config.toml
n_layer = 13
head_dim = 64
activation = "swiglu"
norm_eps = 1e-05
rope_base = 10000.0
tie_embeddings = false
init_std_up = 0.0169
decay_shape = "linear"
final_lr_fraction = 0.0
train_tokens = 976600000
MLP neurons of a small language model. Each row is named by its layer, matrix (down: output weights) and neuron, and shows model dimensions 400-527. Each number is 128 + 32 x the weight over its row's rms, rounded and kept within 0 to 255. Numbers have three digits each. A neuron's up and down rows have the sign that makes its largest values positive.
A block is one neuron, or neurons of one layer that tend to fire together. After each block is what it responds to, as a language model described it from the Wikipedia text at the highest values.

L9.down59:171202159147120127156126132084150126145097148144170090152116115109152076170143139129137140195064166158105126182119088049135135128183126103119116093104087098157122128092094162154147142154101187183097153125143167177133124137163133151105164128123082107126115137154148117119151109119090166128100154231194102175141107136149169084178119171129155122095119105149118138107109095170128098152185
L9.down460:168086133068111130140099105095119095071205145147149105113066117110111129160144173161103151127185117114114086165124085158086131207083116166158162099091148171129154118140145090150131128109129140123130069151145135099095158124156101134186145182053115097148179128156121144145120133126227139176106122067177146096144144150162097182102132146087091127132148142166131176158081130113089103134232
L9.down910:159141173149139151144156121166103075153168101222153101119113087143123150154054092115115116092113188108084099105167147096159103093125148114063138156140145160092131175147087052120136130103125163070179112139161134133172118143120133063115101091066136129146141219185162188106161109171078161135082136164118134141095083073105161091154064154146139088117125134105105116131168052112120137131121
L9.down919:168161138126123173115129112114154169126105142096168114158132189156122115051102156128109126151103168131115084142113084130145116187124119144218109139096134141150154156115155162140158143098124146090111091153123160142127117095095156088113115121144123078173141126157114160171129109122126168165107173205198180118111107066141131108121149134127139085154183034107074128148077147119156176126143
Responds to: Slavic name fragments. Mid-word pieces of foreign proper names, mostly Russian/Slavic surnames and given names, such as -chev-, -ov, -lov, plus German/Croatian name or word parts.

L8.down0:115121101117102113145151114175107070153129035113124134139169116120135142111135103115137129061175109155124110108170152166141155062184132108163124054131051107085099134137128123153154117134092087161102069092103161117091084160168135113116129065071169155151141151118126102150144123119139120103140152195153126120100144158081163137101165163113139093152151158151141117090085094105158095123167
L8.down23:122125150151099137124138105116121141109101136201107168122158094148147143105142110111159093120081115140133084106100147176091132110164108145122144126111164135151135119112154119130140158069134149167074128124123124093099145160159146113212154111100116123148169118149101126145093086114126122072171170123119123141088140084070137115090066126169111140123126107084120104125146078136093114164189
L8.down146:123138116148062117128167093112170139115107171089130051121140161173097174104127139131133191149097140105067120108123128159139099187123164145116096111142151113186124051130140188130149131118090122179127134148124143111130123138122231135130150066116101135144174163119136168132091164132116109177031142115205109130111150149153094135156180056143098157103187118130137120127118164089077146178125
L8.down452:144097130137089125135161134163101151143147155125168089111162105203108138172181055117110142139143032097140095140134086129118124141154084167151109117135100108082049150091104088126132174072131152115081132120156130100136093066126132110114169171129159110083132144136121153149149151129146159100123146122145111031169170019110165081151102144074103147082071133173173063113105131186149212102119
L8.down476:143081123085135085125116170154127096102121170152132169143078088102136150170119136146111144115167079195159127131108112133177088131108104140151119140153156120110136111105151182109132134111179149114194139129122123139156091122094166161131170186140098178118139140145057098148128180187100158064130125102157139150133128196112123108109133105176175069127100122113119131139140088111135139126065
L8.down515:169105122152072148137137120154166113129100105109127111095084153154102073103127163146141188100063146095095128111109189114124110175104127167155115224167102134112154089147117162151152120116111077148125129165178102097145153105088072078192107123128066096118132076106166151128126121156075144152106163169104164152161156157179132167113118120085142120102121145101173194100127144158140143116151
L8.down660:172142137116144077174113109097113170112146141118062158158084081164209117176108166151161071139117120103107109101073140176185155141124105108133110099174084091104127212126116126174161154157180061113148127097119111115152110140102110170114137090097122093133081106158134125120142175158135126136118147216125139157180125079166185126106165108114132201153130150165129126071136145182158075171125
L8.down670:143111079117140137084136033139126185161133131072111139114159122198120131144105089140140139135112131027134105155103109174144083121170136086172110137117207096136127150135055137152193108179141159137142141111128125135093199104160098124127149108142139152107088131139150126167172106155097117159124112104145161202056158043174101128155135092127111165158164128111121158148115144117144162144135
L8.down717:168100101116069186096147140142092102112154120162121123154118164139107135115139136109179122156085160122107129118081158079140107159113121125149130097124155143134161121094143159129138177133166106182119157132117190101125144077101145150171165197122151127162165132151165188193088112104120121096096118075149150131183124168167128126147138087147072152122194116133232129088161119174152168127120
L8.down832:070127115198148136157127138136134143152147173164139101149084131092088087140147131105148128086119120145134084149104090126123153135163151168111144125153074082082119157103130091072088150142142150137132065144186127052142125096133158171196087117157174066146154131067127146175109099149133131152110121106116152156178144117129135188123121108117119079101119156094159082153154065123047100087099
L8.down850:130070051158146122101100149142135122121136100159177162151144139152122133138153112113149150158138115133127087134081183139168122103197130158098110146106058139118157143118130144126087075119143140111088183139108131134144127139126072085063187126122134135125107098190136126131144155194136172151137115097112066123137148136125045153104160124158176146178095115124131122141164163093181153069164
L8.down939:081108126145142119126097173122056128204184110163110089100143118117085156140114156149087107138185152123162223164150149141163082096088181149140158154110090105100109155160114090145108089148175157112109055161128138127103101090110104167132163089172133163125144151171128048125141113136130228133125134147122133131108165179099112142126192148145161164213089116135106173117166158085098119103131
L8.down959:115085103175185139084134172108161152143121106164114119155145134103179182175121118084092097100158094170167074134151112107135096094123096127161111186085081120212120134168126158147171147169109147165102145184169128123159147112101134104134140150109156169085153123136179144106110162096166194141147134152145132087122136163139154091086073172163112078122096120114094066117105114117160064105144
L8.down1220:153061164142076125090128077141165063143158120120101138109155077134123224096123146164093108150186132107085148126162138098076105108127142088118129100092105138162125091099168151133099112179189138166151114165122141094106106098113129179090116045099170123158196108158110081124149157143118111143074122114167129100081108120097113141156152088171112153072057175166120165178109107113134132135109
L8.down1261:126137141159164089116161128115146125095094181160159126180149203117133111129143170110087125135155109137063074110097091190108160133112106179182186127131116114090190161180138166160134119151145167128071114118156087088124136098189173102148058176088110151173107206141136139127175178151120107190136108196113110100150104057143139116149116114116129178073184108135108103101142158134159145161088
L8.down1320:142123084130129137121158171150147127146118108145130147079182134124138109110099071212098086180138110145112167114102136140120073117149123120166143105144084147110085104177112151098138122158166124142118109135090194146115167152116153099044143091099135117166109104179162103161157127148100151144114079140127162112166102102123103131147219154066105122162171125194094129135144091160213196129115
Responds to: Prepositions introducing context. Prepositions, mostly "in" (also for, of, on), that open a phrase of place, situation or use, as in "common in Russia", "In Australia", "used in sequence".

L3.down10:122124100143158124132126141187127117101215098155155147187092147146145132085057103105150154122058146099107136149097138148077139092135114161120104108098103149178111112137035137110117123197123147144139116127170099066097098109174154180096132122083132112128187219119075119138083106131144112137137115131163081127145172159207120095115123179121157174136137138138137108128131105158192170093150
Responds to: Clause-opening prepositions. Prepositions that open a sentence, clause or parenthesis, right after a period, line break, "that" or "(", such as "In 1977", "After the", "For example".

L3.down1058:168158194179134161113166047143157090107117176186176139157105102049075119117121107114149153137117149156091120142101110130136172090057101129090161122187076113133142147146025212101076111178105115101059106138153141174124110092185141147095132138106120112168113125097080129080152111140135148110176119088128115135080128088095133141073070117129121151225153131146099112136063141147164139131132
Responds to: Sports win/loss outcomes. Words and table cells stating a sports result, such as defeated, beating, capturing, loss, record, Win, and score numbers like –3 in results tables.

L3.down692:139150092159121108108106145114127068197156141167146115127136161114168149137113134102090079133108123146150090086181083194102091138160107142127155144168156067214083133121135166103099106164094137129142138154107131118120155124109109160103121124119130147182086133068161184119127130119151145160147102166152125099045137110128150162088147125157097191149126140111084119168137140146162119107130
Responds to: Numeric table cell separators. Column separators (|, ;, /) and numbers right after the first numeric cell of a row in sports tables, e.g. Brescia | 38 | 9 |.

L9.down614:135136126125087090101164155131131163109135104201130116153127080149109158085112093120162104133103121095135152156084121171081141196144148075124159155113114172077173125145140108107113120129092137139157139155120076109172075115159163147169106090193092109115127158157089147167153111168106135129125090099169123083132131115133118098100101130146060095158166141139160107140157130167105145101128
L9.down956:121116132104170172061146129149154059134172114142181113098120128098097154085100108160178096099189111144130095103098161096090137156133094139152115111156125162133097112075140127160137162076126141070125152114112152148094143182177173159119174179133093106131112093096138155111099177145168066160096137157146091063102071139124086092086098126112107123108109111134158144125130089156097081140149
L9.down1210:157158174147152102115088149152126129140108123154111122127128115076124087120111085202121093128120147106169104079111117117123094109147094093080155146129170087122174186088111146159095131137070158142148142121172134055087164126107176116125100165099164149111152098118153168091134113052128146168156143200152136158090174175101138192157133138147173089149135123100171106099182175161085160155095
L9.down1223:094124171159111195187134097180146095114180077102135174148126104123123139109144093164069182171143122196133165129146183116155170190173130115172118103121188173163097134130158113145117131060108173157101129134135126092116107131130171123122122080104166109124109082141112154110062129179120195157170097127133115141128109156109122185130145130134129129149123123100127180131089181078123085141140
Responds to: Prepositions after nouns. Prepositions linking a noun or verb to a following noun phrase, mostly "in" and "of", e.g. successor to, chlorine in, based on; also "in" as a word start (insensitivity).

L8.down2:097104155121114164110062141158103151148125128189162102101120051134096198126114141083083141113108122096121028112168152129214151099121093135096135172147142128073116111132167109138180138151092112139169165145119148169125207121125149121153135143115149105085126089098110181124143174129149136171077112179166159127053124149120078101168195148170169145136157173070081108103140136103121112122105
L8.down10:120153051098102144177140078125148099168142113099135128153150184135108059084123082110098049101107132159083129163091129137146117123078088174129103126165117105132087142101162139134116149183105118123175148164137145106124090145124158110130116166069077149105112136132097118100121055121152130159117165141110095122204086116131133109140102147139158078148080100117160162154138137116125158107118
L8.down37:139160097141118113131185079126102091150102106083174132105174096143130112188127118116115112134087086149125152046179152078145149150149124164133125158093111134054154132153109116114116102140144146095118101118103151187110085080120083087124116144146075112137130128191148082188101080126103142141147083165115151172135100128079155139141154092095147140120132128132128161104123158075167082176086
L8.down206:141126133088160100112140142146123128185128142087040123123140134166115098102147143110170104152092154206141131136109131127148156143135080095096157116100123114162157126124159142166104173142126191174168133109122134146140103129158138154128068121081127126202182116121172137159184110129162108138159147128098114151157137141155109087112128158125106144145070168070131109131148093133076095150050
L8.down279:157124166190151096129111104142151150101115108139137091101137122128060156111065088104185089131145112151112156125105147179125159074145117140150027127183065113178091105101094154075096123106176090120160101174134108131139149108115106085155141129223100167152154153129091108133130139138090115131147168153125139071132094167123093184195154138063108133120147141109147128138174117086111100093194
L8.down291:136129071097122147129165102117143098099109054137145086144066131120136138120121154113111174117111164148122141120113107089125173179156097210160140111144140116079127170153134144136123173122037156121141141129192184061143097132126182157100159224135142157135163133140083098104148115109075150084072160109058112124128120155128141126129144160119065136161038101100129068193138123095134108126117
L8.down308:107095078154133163118182128107095110189076126103169087163104079101141083114157089147122132161106122125181130152122169156120112126162141119112090131116148189166162071148096165136213122095101148123105135152150091126176192136106129095127168029108103197160098137081089222159151161113081112095141104100133140127174128102125136135176116136162128019114144116158127123152127148134141164103154
L8.down343:108155156113139088123134084133153090105163143086081093164189186153146112114126105191101140108120100131117133116127140133069154123118144095104116132151139114140132119061135113151094137110117114096100161115134101076177024110144134100135099164110142163126094125119141107172176077176109192164171108089108121150173159121076180164104163157140144095054133168090168189153153119053090137099118
L8.down464:134080154098113073094114158102094145108129108078142105075158111070106067134116124126131101107082129078134071173134056095152110177095136086137117125144126082164142131107108118152088176133087170088127123193112117129134115104158092109201180123124125111139107164117169070100100073160124132137167088153130157139112160150136116175084117172153119098153105092131106098128153165162136144118132
L8.down692:167137176076117177154143098148096159093123130207113079174132083149133153173139140089145075101135162180066148176103119115182089164112132130130096126096157089060097109132128152144124096179115143109153077102054123111127149119185133079066118100165131149110074136148169138129121137134068119117084119166090070157115123099122148142150157118141124125118063134111114120150174133083133181117187
L8.down781:127119118141132208112166106146056124163097133128167043155121123124110100093129124153120021102145111159116123112158115085149161096134156154143102135110129161124109108137032119177160101147127119152105087090081085149121171103167082119072094154131118097096066124157095118138116096101132054118109147103111137073143117064120104124184148130157139162204059116068102175153124133120084171141138
L8.down816:124189085164150139132168115127079126140102164118137122188125231101124174187126176157129098126112100093144129099147130104117149146126117048118159119115112113098085075100136151093068088106100071132144089080095182177172043154187091118114121118134098099153197121126120152150084113097096110114135103122177134177101173157142083100122152124097131145098136191111149167111132126084106141134088
L8.down929:123100112139097202133132123170148165162135158153118111152144183124103167170116114119062144131123116069145142081111135150124123149152172144151124110115103039146110161151117184208111149114083118112142132147155094162130146138114080129138163059069126149195143085133148112157050164123120132154133167143124137143127116170124195108126153117162141140091081127102117133144143115138134146164128
L8.down974:143153175125139157085208145125101142124102100112128147134125104134096139114156085125153118117179099090125129164065164078089096125163133170140107162187102120115128184155132114083129160145143166145190114078137124188150129124116200130223057124102195117142147109184138129120166115177144095177100143154080134142139128144067110119080108098111118136166139146121150126125110145093115104096155
L8.down987:115168097134132123124097193141134067167155147163118138115139089151153103154088095077091154111102082172150128101111139101145137059152144160145163097154091202088128144127126146107069161153077149108170156158160094164201108149077094180101161074108157092086108142107215122112114143136148186126110135172105070140100086119148103115117164137138134091071180130122107184117149069076086147194111
L8.down1062:119165162076149127168148091101127154085176126106103105158117088148149169113119123147165071113096095138133129152116094109135123148159159150134125117132143083134113110145167144138127138121133098099134077126126086163169079083138131145169162038138105108160130143157164142136092101140056104142145072130102103096230112087146120137140122134098171146098162122132170129096138123079128227114119
Responds to: Foreign proper-name word endings. Word-final pieces, often inflectional endings, completing foreign-language (German, French, Croatian, Romanian) words inside institution, publication or place names in references and lists, e.g. -ische, -e, -ies, -al.

L8.down68:158136096204156183139118152128106115101185125132149174090089142073100121137129169151164120119095112126148108148097113116126151144128169104111140142100115164101130101150181096136146140167159159109206120106085106109144077134155125098111107155151111137084063147117141126138153131164097104121070136081106088167120127159083100135152097133063140123153130116100118163075067084100183102197110
L8.down197:158139070094131146182124176147141140103182046114147167173082120069104141157096152167115138121145131108137141096137164117170139123140107079106137164078189109174133146123138145050128106129106096158184035107114124205110162102129126154108144129149175174178116144172149102143075129137079191142139138134153156100141054146116097201029064181138195101110144134160083156081129108089079138111151
L8.down288:085162128146136119149096122167133139115132167084089125140140134140141137064120071077131099158145108095076120114143109147109118143075134137129117144114106105122185103138131142105148127078159081143136106126143135169096121146117124122227144210067091134109097155173159143114105219087222148074133130176122107145121116081122156073089145124131137173112191067167083056140100136147152099052106
L8.down302:143154140109154187109115128130111159092060094132212156146146090161126112128144130092056117132190143111113148145059158065119141083132200096132181132087143117138134135115117144208093150110093092089137120155163192080147117098089135134175126181125141110123143107133139128137143139162169118168142109144103091041153144166104186166112118143114085110167138123146095155100086129083068120116148
L8.down324:127072120094219207142035156081136160150131148121089135110132121203100098132110122080097139144173157140112103092084142148152175118129138157116132110102146096123150186156112117142130094086118109154131172164180135108131126140152151122145076144068109200211109148118098167176153124139129163117081122162081119101127103156158190149111208113146056076091102131193140105187132153137067109136086
L8.down690:157111101204149105159128137125116140122142167098141207133129118062183106126102079144170156131099172163156113124164197136165084167127112078179153187153156100142139119151148168124177112091151138095100179113119134174112101118127127138071150192192147169122112128118178135166119132092120084131113137108112118179120147150116089131057158177110123127157115106115089143108119155156130081124114
L8.down954:103138156084105103120137121110108125168115150123150140137093124160122124193105102069174106090102105129123162174183091118117077147124150054183045146170085139089085150184186144120175088149181135162142176147119128105090127157098097147095098140099169144126116086093081080091151190136095103100136119169118142110117103055143164152102096107121107166094118147197076134141180117033115103103120
L8.down977:147120141151074104084071123149109208122181164116147104135168135055188120104163112130131142093169151147154139134123144142105151103135169113117165081089097118102075100086156112129152126095115071166132088111138162121115156057125141154145157133153060116155094140095096113191140161156147161056137122127215134077140108086032143151118144172170127109097135097086129145066177098168087092151163
L8.down983:171164106173165138148120119098107197141093123117145117136133118086088093119165163152160078139163167089140144124097151108078151106136126101091147155138108159133138109140127123076092103128192156175098162113114107155102167128078104144106090094145159165118085104093145079088108100149169077082144126076162115118133142168111106103136111129101161128092048147099111120113156159174137101104106
L8.down1002:073067181155186179127164123161146090167134130146122138127115163191169133149159149180091126112190096102123062125113137154157130140112138110161101170180126084107173125117105157138051096140206178113163124185129100188122107144090115134138129069144096121171113125111123097143107113129087102172109083157110101166134140142175073107146138132112124092164159142120176169111118139120123141094071
L8.down1045:087149135108113155087169184144139151107147086111121045098108198170150053126201109094094138146098106097130149086106093092129147128068132104104135194074111094143162166147113117170029099120171121168111120130182180144151128059120106079091105127205113119116086156125146143101136134174138117103155075161113152128163131192102087170110193100138106118153109130130078149084116136131137181154117
L8.down1053:162089176067142141102156125101118098077144144083160169141110111149123134140197118144121090135102135157157151120122129120163165148113128081147119131175147127174166174117139094126170128135084128174115102178161071160174098155111177143142139165189141229149155149188154108162119137145104077078131078086102030147081151122118148074128110125167108213163102104141130163101158146087128056151125
L8.down1198:184159110102128125114114187145120126116157131161149178084111102130130152091122117204115202139130146143111104096112146172122168119141133096152176140158101136115148134123192142136158049114181144200139117140104127093115114136115146105093061124129187195133178132145142139120184088157119133119160143094106079117192199153138084143129169110123158137131141116098135116162085137159108086145155
L8.down1241:084158117203117190108141137099079131212126182178071105092097112150112111089104139141177162137134172130083101151121145099100102092092104139125081154169100116153132167144157146128147135159141094132157135128123094117145129148153158141143102187113114141145082131127145158136219102120131163100101137132136104095131141106144139118098145105112176116120115130122193147104130145111122121175077
L8.down1290:109102151125150100154149125081114125122157096145107113117118182053116065105063125148120133141126184150131103125102197152160162082112103086117093068212132107136093153140135088180119121106109130107138172159161143110127132090016081170109134133050138125122126200126140089156127114112116101081142085150108177137140126154086111243130117147097158130142137068159134119126122114170072182108108
L8.down1301:099154126127110156144094056132110168113122100171136076129151096087094159174049109180121105134142107099113141158168130154109103107139113121134178081093094073112101146171116063101160141134145090177095120170119109155134085170084138169101144094106136108129105127043150186120091108209075111056120117169092108110137142066108116182101094147119124078130092134117124139122157137146169109132146
Responds to: Before an upcoming number. Tokens just before a figure or statistic, such as reported as, valued at, estimated, or the comma/period inside large numbers in tables.

L9.down108:168157076096065128182156156135139143056208127096139119143179135148190099141149080189111116103180172156136127223151076073135113128110178155106133190146090103149089138118157120148124192102148178084117113199067131093186122051158081117173121162135152117159111149078132082083126151170142151130142092150186152141162127115105128161114117088061137092087085114149123139076126215114174133102141
L9.down831:119091104116200171152098124110079102089125141131130109093109121116098138160168074155135138113161133160079174138099149113152091166112144139119141163150098158140113146103077101207146056149182040151086141158131138162191100126133169172177161255071135127119143159150140132193133136089082144086123117152165143101122073138119085160208136126151071150157151143158127135119124111144122055118088
L9.down1066:113120109092129122127083100135128157094128078191107112141131037155163105121129164111144120092125121105111144141139094132120084140100132086065133103105148148100123101224144116118096079133082132188095180131132195115100080116133152108115153099103091097084104142136133181096128141111174133119155172183141067059182138088098175182120141150160071126148124137102143110108099090109146136164131
L9.down1336:098187057176121175148158110143184115172096162124117177100140152123144113149156140082123087157137127148118153116065132137111140132151151118164134040086129145047164101127093116139126130112127064132144113136102121137118082140108160172134073081094105119185134145093109161179101132126113121174152122150157118126186100126165113147106129090133123102159117097171160167122067178112156139150103
Responds to: Table cell before numbers. Cell separators and commas in wiki tables right before a numeric value, e.g. the pipe after a candidate's name before vote counts, or thousands commas.

L8.down18:142106086108186132127159112150093166150110175121099188115035119102102177134144120081112126079124114129142126116095146140137092132090167036177136116136166145130110110108122029107119141113124179060171161094148088116129134172094105091100088122122136161104120097163153076138145111080150125130162160113062150099098106163124107114175104172128158204188088087150115176116122107098114134169168
L8.down87:137157123133149146087099108166164183158101174166149132157153127070121116120095136159123139131120136132133132134132114116178152136111132144117168092100063148071096189161102114160106077188131114099121141138133161160115110070137167086171202128098088067157091165149109146100156123140161087120161139157116107176106158114169139134135190119107184137105138135108059134155098095144109133161076
L8.down218:181160117146102135155109161181116131125147178150107169139093168070140137174109120113187153137059078118063135090146138162124115127156109204077057150122091117134129110162121145063188089113112194145118093117111143127120142148139112098188066044131133100131144111118122102147112133129144089097123130069151156150147154169116164148130078138128108129155088127131104096145146079186131166086184
L8.down394:152121112097127124183185122116132070099123154098117101126179161123145130166081114112149056125107091147159089157186110135107101145118114148163104093137148110069150149193151115124098172108137153125144097095135115104105099117132145152152074150114098179140093134125194173136106138176148123150100095097147141106077146093052116118080113136118175118120123139128136160148102164119163111124146
L8.down475:154087120098144151149112133096140118095149123112152136116106112101193167116094158151108107138161108152129138137188098126164139117180142167141168068146138148143134091135068144122127142113121095118109145154079070141097100131141148160110099134168131082156140150166149099140078114105150141061085119114088115122107107161105096143138150128180133125152085095120174088111095136089148138156146
L8.down539:104120157185156125103087163098137128146153190090119103131148127176134113106154149070132123115078128099137171131098123097139119158176126173114092088146122123141108107126132119090128181139117150125103121103093130140097098131103203122101082126119168139130149145124149064157170178149120196125134151157110120126172092146116117153122137157120146150136134128130182103123152163134099114135134
L8.down680:153147133120112138089168154071148122096171189085140128082117147088077161151133156158090073095105116124056070145081113083169115128149138061130166194165155121104096197109150071160100162119146171099202122147139166164094122192136076114092148100192133128114049116140123187129125031146145149143110074129157087093176046160146173121128190160084151128090122081152071145122171082118138147134148
L8.down774:152143099117101140081154079136151092170147146113113106163141174122140117133119107096101105135055158142083108145136158156080155152175107133175130088161122127127167136157075161099114151105134146116126115117080091144168192142118108095105110150056091151062165163090171183137105154204129164121154179121092163102113159092135102061140108060193126164111138130084064135121092147089112110063123
L8.down802:107195113183116124131087104173150146202114102131137103089156103143081103090112113139084136135093180061198089134051117127115127087113148128143161147087156127126152199095090119105118118150140108075149103112177095138145115134090097101151098143082114177169143134071075147144129117105100105183160128096186194093194092115129104142138158105118080160122195182143132145081199094114111161085102
L8.down912:114111119086119117059163147133151158136102136151105171097171175137111130100104116098118162128162196069163190138105194089082086090134120050139095122088103123084136136155129102067134078099128169084168080099138144136113179145113149153146177134133100107144126163088094125107153114103144074144202124168111088092103112109137114095133135149112161069168122154063121066157162112172178140110121
L8.down1076:171188057088159096183123149124101198110127124090116109114061104139129161120113096129127147174161106095077161085095157111197147098130170118156075135143119114092098119129112102125162113116139137168181163116089105165169091080165118067104179107194130088153147127110163176118082144137111151179118087092143198099153123156134117143150197201178144101102119112139123125188139208067184039152150
L8.down1094:155191158109093121104176111155166144098110161026149112067089111135142090163159156130107067151153173116074145129119157075102064083124115110148145122154149153147135134127151190170056153148066139117169130109118175190112079164080134112138122136182165116172103143105130133137167131078097117171114087113111162141137126106134173175166162097109100122178140080112097117118165131145099121135213
L8.down1099:102145109167129161107080134104176157152132159104165146116114085121156141152122129153158067156106160152179129162196196139109135146144085160063173086165095145110113133163137101148082134128146140114153107175116136164093122101150149158135108158159126157137156144120172117186165137136097080144175118172148133121127124115169129134065121137085186162073114147164201113115112157079094103142142
L8.down1211:158093169191207127103122124114145087130076143142138142125124128104143112153138091189095089112082113151146120133136087070120119108159122099181144122111117107149140123116171089177136145090150122109064124077123118139155090149113148136139120107167146131079075153102198152133086091084141131150153100128132155082104142050118109117170103148162118083151164072116114162047166138113118118123194
L8.down1299:120096199180151099131108140129149083079118191161149189157170115103145174106118102116167146143093179171162150147136162155126143176124108144100121155084111141099177120145153186106163132103155137120153104111099098128107122140105119113073151190141164114153134141055120128176044169119140095123118132158146128091123127141145117123175126077126135107138146076075164176206187180185076083079099
L8.down1341:125109086103081091122107109154155141124074092097120120131171099127182069147151124141082069062153085088064086134159089094145090144122097117156123097157226127090157193188147130110178139131096164121112183137144142151116126170054163127146130084123105110054129119132221160104093067144135169197126130155170120125167098170121133149113144157101095129133163119066055103108139109150123115162139
Responds to: Standings and honors outcomes. Words naming a result, rank or award, mostly in sports and military-award text, such as finished, ranked, Medal of Honor, 5th.